Weights of a small GPT-style language model, trained from scratch on English Wikipedia: vocabulary 29458.
MLP neurons of a small language model. Each row is named by its layer, matrix (gate and up: input weights) and neuron, and shows model dimensions 32-159. Each number is 128 + 32 x the weight over its row's rms, rounded and kept within 0 to 255. Numbers have three digits each. A neuron's up and down rows have the sign that makes its largest values positive.
A block is one neuron, or neurons of one layer that tend to fire together. After each block is what it responds to, as a language model described it from the Wikipedia text at the highest values.

L6.gate123:173178131165116116186137077136144161122127172136138154190188128090134137152153120107098149139124160100087112107177122108108074149075119051109146117134155146143123185128185085092172129152129134107152131085159155166173117093105114147166104156146094083087116100142063123135098126112155160119074136112140148134131158084086109178141128094119148153153124197104149137154041143142106163112131
L6.up123:139073123124158082129105112155145123141070171136119062133142131041167076144103082108086043181171094140100090128152145065195112197144132140168153078158153095123105125095051120102049143102129143149090114147095134125124122109084136120154112143111172113052138102122090131104104165114085090122129152151136140079133113080143173181154161148143117107105089142095140175122138127153101149143135
L6.gate300:068082134150109088189078086133126094164129132174158168190177145138179103148099120103143111136139116108133161166145181127133114130085109082146127207152140097091131196122120104119093187140147144083156107193113134119092172140078147129135162124070153167143141158098134149132137176139193115115146051167139157093085182062194110130208163169112075175137163179126161134125083120136094136095113
L6.up300:116125116131118048142098118158178101101085073168146070144121168146138113102126128117143115154116119133118134112134137161133135132089115027187174102153118117147092152121150138078168146199134145141102135131062125115085060173201119167102063095147143098172144119168111150136118112138171137154103153142116161137087089104164180146187090146102129139077096184026141116115098149097107137127151
L6.gate339:117189159121149155170131123114128173106133173137152111146138123156101103136181114149146125080145138137118054215156076114127124120088080142082178123081143088087136103094243105126113107151120147121094088120129123120115139085145129144109128112153137097054166140143171088101111197146117128136073136169104124111148134116120129123111122118148123144135067192144139137175134190114098113063086
L6.up339:087112228119180176132119115098122168215153166139104102138134152135107128117128121149077097103130107116116150143174128071110142094138102127172159152125091134130095105119158166113168071104096196160153095107070149130172177113083122085100138097157085121126101140118138143136153119191209132142220090153086110171108155147066122134109127111145156168106129172146047119096141174125156164129099
L6.gate633:135093107088147171096128078160167048150145162100142124119168120125098102105160100201111102190148088107161136170157102117073144104140169158150127179174125153082124178071162101154124159116108106137145133113120098102188161156167053080151104121132128189100163160154094119141106120123156138159103107104138114134126130149037149176126088144093163105127163118171150130134045189123156180124139
L6.up633:078123123110142179124113159133143133108082086169165106120127188118150135173120095090162194176080138127093146140148147125113159150098101093170104100112176041116105069139091130139094106067104137111125111066043164096129097068080127137125172139155094150115126095165069109121168136180145139107194116167126062115146149143097109094178150113134108102201176151124161116105120118149092100148131
Responds to: Clause-start subjects and auxiliaries

L5.gate53:132133175093122095162147114085116082091197148117105117116089163115087162130145132117093171143103125142146124097121128143126166115131143119095148144119105135135156093149103181091152170122125122124128113071102124167090103067131165142058083095189102118161143133132157146123118103159108127145119182134158158106152110114176070158171052142154134130087180157135159134090147076177098177148123
L5.up53:158153121114077135107105081142093181074141129117128125116132118038119143127147129103174171114116144143171112084150116100096077140135166136090107119100128123134083124049197158089174149146096066099144162139130147143131108084088095079136218098139101103120212098141065105165116130115163150124193141147108172126101083110102166107130091182118149101151168111197139105087109179079143159102159
L5.gate54:113086101114158120165154109122135195130125098148155113163127198189111124151116147156122116099080128086107160176175158157099118070121152122120177113090143110173108044127147127127143133132112091143128112138109104205119142074182122057148111138071170116107164131102155137074137167150116108123138132115107126114147134068110075116169100140098174164158114140155078135125112140171093123128118
L5.up54:085126061123135179117117136124166180157124128060163145135151159127176066201167206076076139136152169133111129124188142109144123105155116089148154146133148099113145066117170161103117163112116105126122089143152133117112162086088130132104149085064153144154096110115100117104167137155122103091108108133183112163146123063113179129093133152097135096144103168124144130120101164121090135104154
L5.gate95:145186194105148098117174111095127144138094133092111135142098126124108152105185092124107116123089121177109066161154148117125131143132113105073060130155113129157095097131129162147194135117119173143136099112190100149066144137069141138147082140149100159118155098077151091063093123109154104137117095168114126071158104094122085195154106086206128165166133169088131123145090142159137053087129
L5.up95:189064158116169081096087145092127111180130125087104151101138151197164160096167094117065084092073070063073152176117143161098154096157150122137100124121101079135168136104164087122149195161122108126138106125157050121152116120118075142115164170112134133173145080140129116057088132173199126115077148149121131146147134083158074138189119149202127145124180085109099101163179098125107132121155
L5.gate375:115108101096107097168092123118129149121109140192101128077164147133147153144134126125114166120090089108112163164181164162093129115114084081125117162183075172086155102107131057120090092103141145099131155143146082144103129135140120125160105166144137102135087128131071105120126101138147179109054162142168106059120138061123143097120143169155086093103185106133170178093155137145126106113120
L5.up375:145169214137130173136155117148116092109168080141183194095093099124155172121152151132077113134185137078088112144192127170089170156191184178132075140095140105106110143165086100147176128167208080120105124106195193147175121152152118053160124104160155138088157138144140119144080164163051138084132139067149152077100118087058216124172159140152159124076180132103122207154135110089140145132146
L5.gate404:133130125118146105131153132163092115169133089143138125112129160110151139210139107173105175120109168135083152145140075132167075142154089160125114124158099071085138108116156118127089125105144165145151126084157120148063087120171109146134154096117146160132080114077145114099127158193109119135172060145098067107103155065152112117160080119123170088127146143214122159156121110131083137080100
L5.up404:178104119172114076161096112143135139105089110139117140129173125086164138136083100133162180118153198122168117116106173215166171118138127088174148108152162103116155147141102102104185074077194133180059124125143131113080137113167137063081095103120131137130095119120108097133170142130168106113083118075118120107152109078065143175238076145137132091135126140144091114142151059119065106181197
L5.gate411:173160087149156150125153096103160137154146140095106146115111170127140149144165088144069181109162122158162138099196090160146109134120120082155129171064167130113132134105108119132191174134145047103100112151171142117108104124142127113125102127179144099126203118105152136150149144186132120068162039165099126169092182113120089155185137127085088136203132136146077103162139127075133120182138
L5.up411:141113104099140161096161142136140155129206069139121105094130162122180114130158114124180124161122140106101094156129135148141153144162112101112157191153106095085166066130113182133155166128147086103154123108149114160067113105168144124096008138179173089081167175142154117093180102170114145097044114109110076150116172114084111137152186125037126121123090147148121142078110103119134098120109
L5.gate516:078142149117076129115112120101110099100168096125142132110140111116146188062138203098114131098122116104128129097142140173118183076176172076127196168147149082132114148086166158091101133128103150097134144155148131167144106105160077140191156109108096149105118153126116167079152163187150122191127112098152105145098153136080130125094168127193140199072135191109140147146165168119132115077153
L5.up516:165101104117091110092091113126132174162106170090161087155121103188169102162088109107136096074135147112162135169118197151155187102123130136140070159114091123063162119117133107114125106106114193110119145073121067136136091117134091174123058107168109083144105091126077217100085123151168123152132117125144147154129081088091103080050116142119126092169145085159195154148110124091103124115100
L5.gate622:122136161130158086165088108130150121104110159141150158168147140129088134153146121099057108098098149070160130143194175086127131156158122056102189138092136134149110133095143107098115160164045161130135076136125134145105148114076089105117136133077108134152134075088144148082103166216125176141133128158154127102099128059101113105136170137133130151148145192184121139177177119172122030098106
L5.up622:075155122113157119186206105055157151169135115138191192102119112143086167079125148080208146141156158155171162170123116103148113162138107140173139152120098049059128172185137161143176151133147077128111120153087090127152114115112100137080156134109141134076123159166167161111118081110132182161150107098183094143166125093165107069161070154132145151086082166131112101102122163157107119137170
Responds to: First-person verb after "I"

L6.gate23:159099129072147093161143104105082098151119131120115112139126146184136125129229171111137193120127055076115177124099117156130125154111099106060135106099139122113134157160161155173080118176084113124116119178129185124132118125099111118149111134191109170136152120118119151096121092135141170088146098116149141136079131152083064129169150141071140176109121147081166069092136142167191114109111
L6.up23:100171125091169112130105126147149145117124161138140154152137066152122121130148112077162139128164126154148141108106088190102120186120094132096071090113174052096108156140129171136125093142091109209106118065130109053077111116177198109154092086096166174118129083151098115129160096103171158113095093186115120180093127181182076122098183134107132120135088155088139097092171136095122111132145
L6.gate165:121146124126109119108171112143081107141108133119185142109062105068122167112142104118120165130149085159091114190136092088129143139096081135176173112086147150138095145100161158134131145180139200155105155156155111110146107119151127127111111121096133187123146094110145112113072118170037093083134114123120101146105177118115110104199073207196161166086085128108122161127145148134189122054109
L6.up165:152170134104160241129146146144084143131113130104104124088157103165095171075146154093116156132127047148138137137108096095135156096077091166134099107079172111152073093108202163119053102183088141141098113178165091124112115086192168158110122102140129122129089104132153167114095147095119162084083155147126062168120135213110085138141119109101121118057169177084144118108113176142179123102085
L6.gate213:124182120085185154120116098122060108076098135088112129151111122134130163098166143133139136100170144134131100167141115091123100129133095125166180108095163145172105137125163156117097145179104156133104146180111127102105108081159129191104122144130123164160103087080107118113099133181123130115149090127194081086071156121114080095149071113130125138042147137115141092111149175151215133055092
L6.up213:124154127096124137080159146165103162092091139108161122116134152060091168112119161039110164139189116169119112151116061087118160115123114127112131066140124141113129191148150149109106128158091126169065119121108104045105111121173158157112112078152146179127111083121098135158162101096092141100068141140115087108122080127114084085155127134165135158131115113085176115127180198085160073082082
L6.gate535:125143161103151119126128120096105108105096127097125136084141116093120171113168137110069128134139143134138126137148116090165134088210126151118186107130091123102135148117175117077086147161149151146135154162132145128111115095123149172119128156161148179116091129142144132156070130109086157108153108148104131087093175094103110133131087138140104114100158135142140112166126184114161121151066
L6.up535:135124147109090191078161139148077131128102065126083109137153107086112175084173145119114151107177118128129127146117087091132134139124118184137162105128137135128089124161091134137126086159127094154086169188118090087099065095118172137142112102122102143086136121145082159145195135125106132095087134116174087110081161144128113120150140121133109160137126097117165128137156170123191146158116
Responds to: Line-ending breaks

L3.gate462:129127145119162167121164066144026098161103145140106146140113144156171092172152170143111156124131062162051161220117084132115080181105121141121119100111134143166090185101121166102135149138097131141073111140084150113118128125183095179120151130079150167098147161081095111153135101138112206132094111195129127176078124165190072122102105142174156118044112136147067173135109111121170080123184
L3.up462:132142124098139160078138167165097120080047173076128118093142068132165131187159161107141126151136094112116145133083065124130098179129076148148097101136190078121062087116128151179125107162139159168118096136162102108103092054123123146108094103129128193077149107164128124145170119094145107130103134147101147172072173093142105118145167156093115166082142156132096139097122191149156078134091
L3.gate529:115119132130158124146122150114124163121113087056122132128109126126119093176081164099076105130138172099127106141117103166165153130108112102164119106098089128139153175119181122102147182098120154134110094120103102124138126165099116160196084120120124218127124193150138115120159104179109101078140173136156090141148161083100123097134150184159095094069199094136127059166104190153115079138148
L3.up529:045131124098123092141217123102088153138138146063168136118083086102199114146165116123119165156097125120122146107151060145077131158116180092134167107185072159075135157147179130100116120130118100157065118157116069122130082115099121140102154099124121137144100183095113152157123165135177179140120102131098129163159132122174101104158165152125140054079112085130185148072155168143107120095093
Responds to: Line break after sentences

L5.gate0:064177109094166103103103130121141113093104168127211141184164054116139121096144134146133126137130073141102089176130101104118114169138101123121144087087168176166096148140150117181093099155083150083120125139170146157098196176146128173105139161118160148131101140047142145139085143078153168075122172108138117117073131157118131135122093143087098123114122132167083186126090162208115126084135
L5.up0:108150096165122189103126154154143126094156120126136155136128125117108141109125126107181146153141108134204147143081117162105118140076115102114127040137129146180088178152109113136108151147150079136135126127145070059067150135128153138156066106116133146127152204105093136196172165059139125164115168109065071144121155199062155113093118123158138117146170138108092114124136097162098186191121
L5.gate185:131107153092116113140114115148101110173118169099169110146075085150174119156126143121081052112109127142080149110111080100180139145084068151132130163107175177115122092109102177068081148191135216125121127117150133140159136124158139177175114121086107138195072092117116123156133119103070118124174167154157076108065125085132145170161129178092140137107132197134132094173115159150206169090090
L5.up185:142135164108140156096196110151096108106093115086103095135089073140149090138157159101129103148107085110098151111064113123131157184183100221130102139088130165158102084177133148138077122152089112160110130089151086129158142080154182065118118062171081154122182080139148156111151101098090134087114159178132126137133104129123119137073122114103131158141092138100144075154102117174122139114130
L5.gate279:154146081082185110121148113078106145087141128181169121118093097104148135158114147101120157092139128098107083152113150122101077192147109129043089069150105103146143092143157104091099143099072147111116091096152229116135148123195166116091150073139117218062141120123122159104147132149113149154123045111096122071108117161151176099115149119136201190136117154151150161117167171160088085099112
L5.up279:055196106163050107135169162203101122168160084108144107095129087090144090084088161102102133184104213153124150137133082150174143173141104115121116103085089092102109124148135146142119104162140084152121070221100073129131132072094138112159140101139107123176106131136106126108133104120159138098181141121166143125140096123122113157132147097072155122133170095185151173085132113115125092123077
L5.gate467:125112118114152164120159136169072163118082117079104138154139100128150133160197169127115095164176105115119149189069090137137103207160138149190118106124106142140098117138175135159087095173102110153088147199143100116073084096146144127091111127116125150147091135153125084118127150091149151102102139168135111135098140127068074096176110099117117116069132107104111128078104147169166111143083
L5.up467:129135055114103094157190117185107142130100106107190145131143105099123101163171133104124122140108088150170083176148139141164148146120100140100139098110143098156104189120128178106112163144092110142118176185173121116163082093131137115087153103187128189128133068109068161159154102168138165087112081088090095073101102145121139110121121103151189173121118149097153147117162141131191120114142
L5.gate492:129159113186090138150131115166110078088103190137116130135146102153108126097137151148112085084157164109138125164140082080106127190138118096165092162126169103134126093138155136128064137145107153145141132139075186153117118172119100130126139116185114154110144125116086112189108120157194151079171085106139126085122095106169094128188125076115076156120189177182132131117146174162131110087123
L5.up492:233108125129131072148115154132144146179115123146201164119195178119172188180099138134108089141139135067107100114137151060152170086135088108125126077211135131144107061133144113111128131161106117096153144082107121168151117108170095149141103162128163121050155102165107193150122150148168106084157138154103119097184118147201106104140143116136131131142168051064154137153096115140133145176146
L5.gate633:130103141130118118144119097103165120048096144098099137163160099106120127062113163104107083148142109136168106154110177127095109136113128116157148093101128131139083120123113105155139094080096100154142136152156143085147152124147076159143124164151159173116121168142182129104098147100150139087112101128171126152112146087150083149127119182091108121102146133098163152115121111193142175113156
L5.up633:158115088109097095106155105115190140087069143140123145193146099099070162075134161092084146103121055091147083131104151108115076031151102111104110075140077151149088122114104102175155113117098148109173087105148167135136114139098124153184164189137130134153146103106133161091157135092110118088110136133187113140087123096154141136091160117043116204179106109121103145170073065099088145104146
L5.gate649:129120130102166105166152120146087141055103179117174196096172128145114117140166164124143255105065092129199121098114129174119109117041097122133130096073158164171058100126111121154124119091108113061163082135077162116111121112063079119123164170157123112110131100114174134214101109159108130205092149093111146175118169123084105206098126113114153160125162158102107092073133132142111158080114
L5.up649:074119120122152089147135104112092092138119089088153079099105080078115175106111085158150127160189143089122092135204141169175096076128094119158122182134113152091162130153124134134144139106173161134160137167146112167149181080126140125107124156108107146075058079180135085122124144177117128136086121081084094175137126087124093160101068136117165110167080148112157113164065151116170151208169
L5.gate657:128132124131159076150149081098130170118093106092135177176095172170141093177161096108182177106137089065151154141192090150114115140087123150153071163117135154136122163137167131126102122216053161180132132188139123114169113098111138158124109146106157151173130115146123154120149186111128118094150102138088136160142122150110105096173160100127128128124157126138144161190128139178159092099151
L5.up657:111108144105167121140147155132092108101081104093127097111085108179109125151121138084178174117129113098086186139119072145152091137123064149150147132115169103120106104135113125091071070195140200174091136133116122116164116109164136130110051137098155166103124127064153117142127213123093108086094120150148109168133173096112110187148123109105129076074144149105115134133162171151143102115176
Responds to: Paragraph-ending line breaks

L3.gate249:139151059129113071197204090081125141123099162118176139157102094184150133051090189121102145152130095056120121189156205146118121102168133144171086115135125136142113120173207131063129099130099165139137100129165090136091157140080106112150059135087148176156158083143105152133068156129112155104124183150110147146174091097138134141153125178134094083085137162140111115144104149174146114127137
L3.up249:129138152194178121105105126126118118184135084058141101099155089181128125142157067152154135144056203102105147082162096134120187133121144145218132094105047122164081127191134114106089196115078157158147133191090162149184063144120155114116166132077172080121069154162141076063157131151091071148136086171101127150165145099113089115120162140101097153111104132121119115106125107080094128117141
L3.gate678:124114100127128095126118101104140108141190125144131170193133172104077152130129071162107166149136093096055146155163157077106139116083075160115148164108077130108145108147122106093103215126025149149153126083094149145073175143122157139132201201136137128136087100099110161129087148151164151132044087105115167120089084103146145129132078201122149131114140136110099123174138188126120133115163
L3.up678:145151085135114033113061068105102137120162199147096191108159076121095090132116150159135122166099160132131160168131140130168095092084173085156152145129122086132141161104155047084136174134082171198153086130097175130199090147079142100119115144100179097136098144091104140100103095097145120141115155112105151144148186104133107108098081140124128129140111113085148132051142120145075126077128
Responds to: Mid-title function words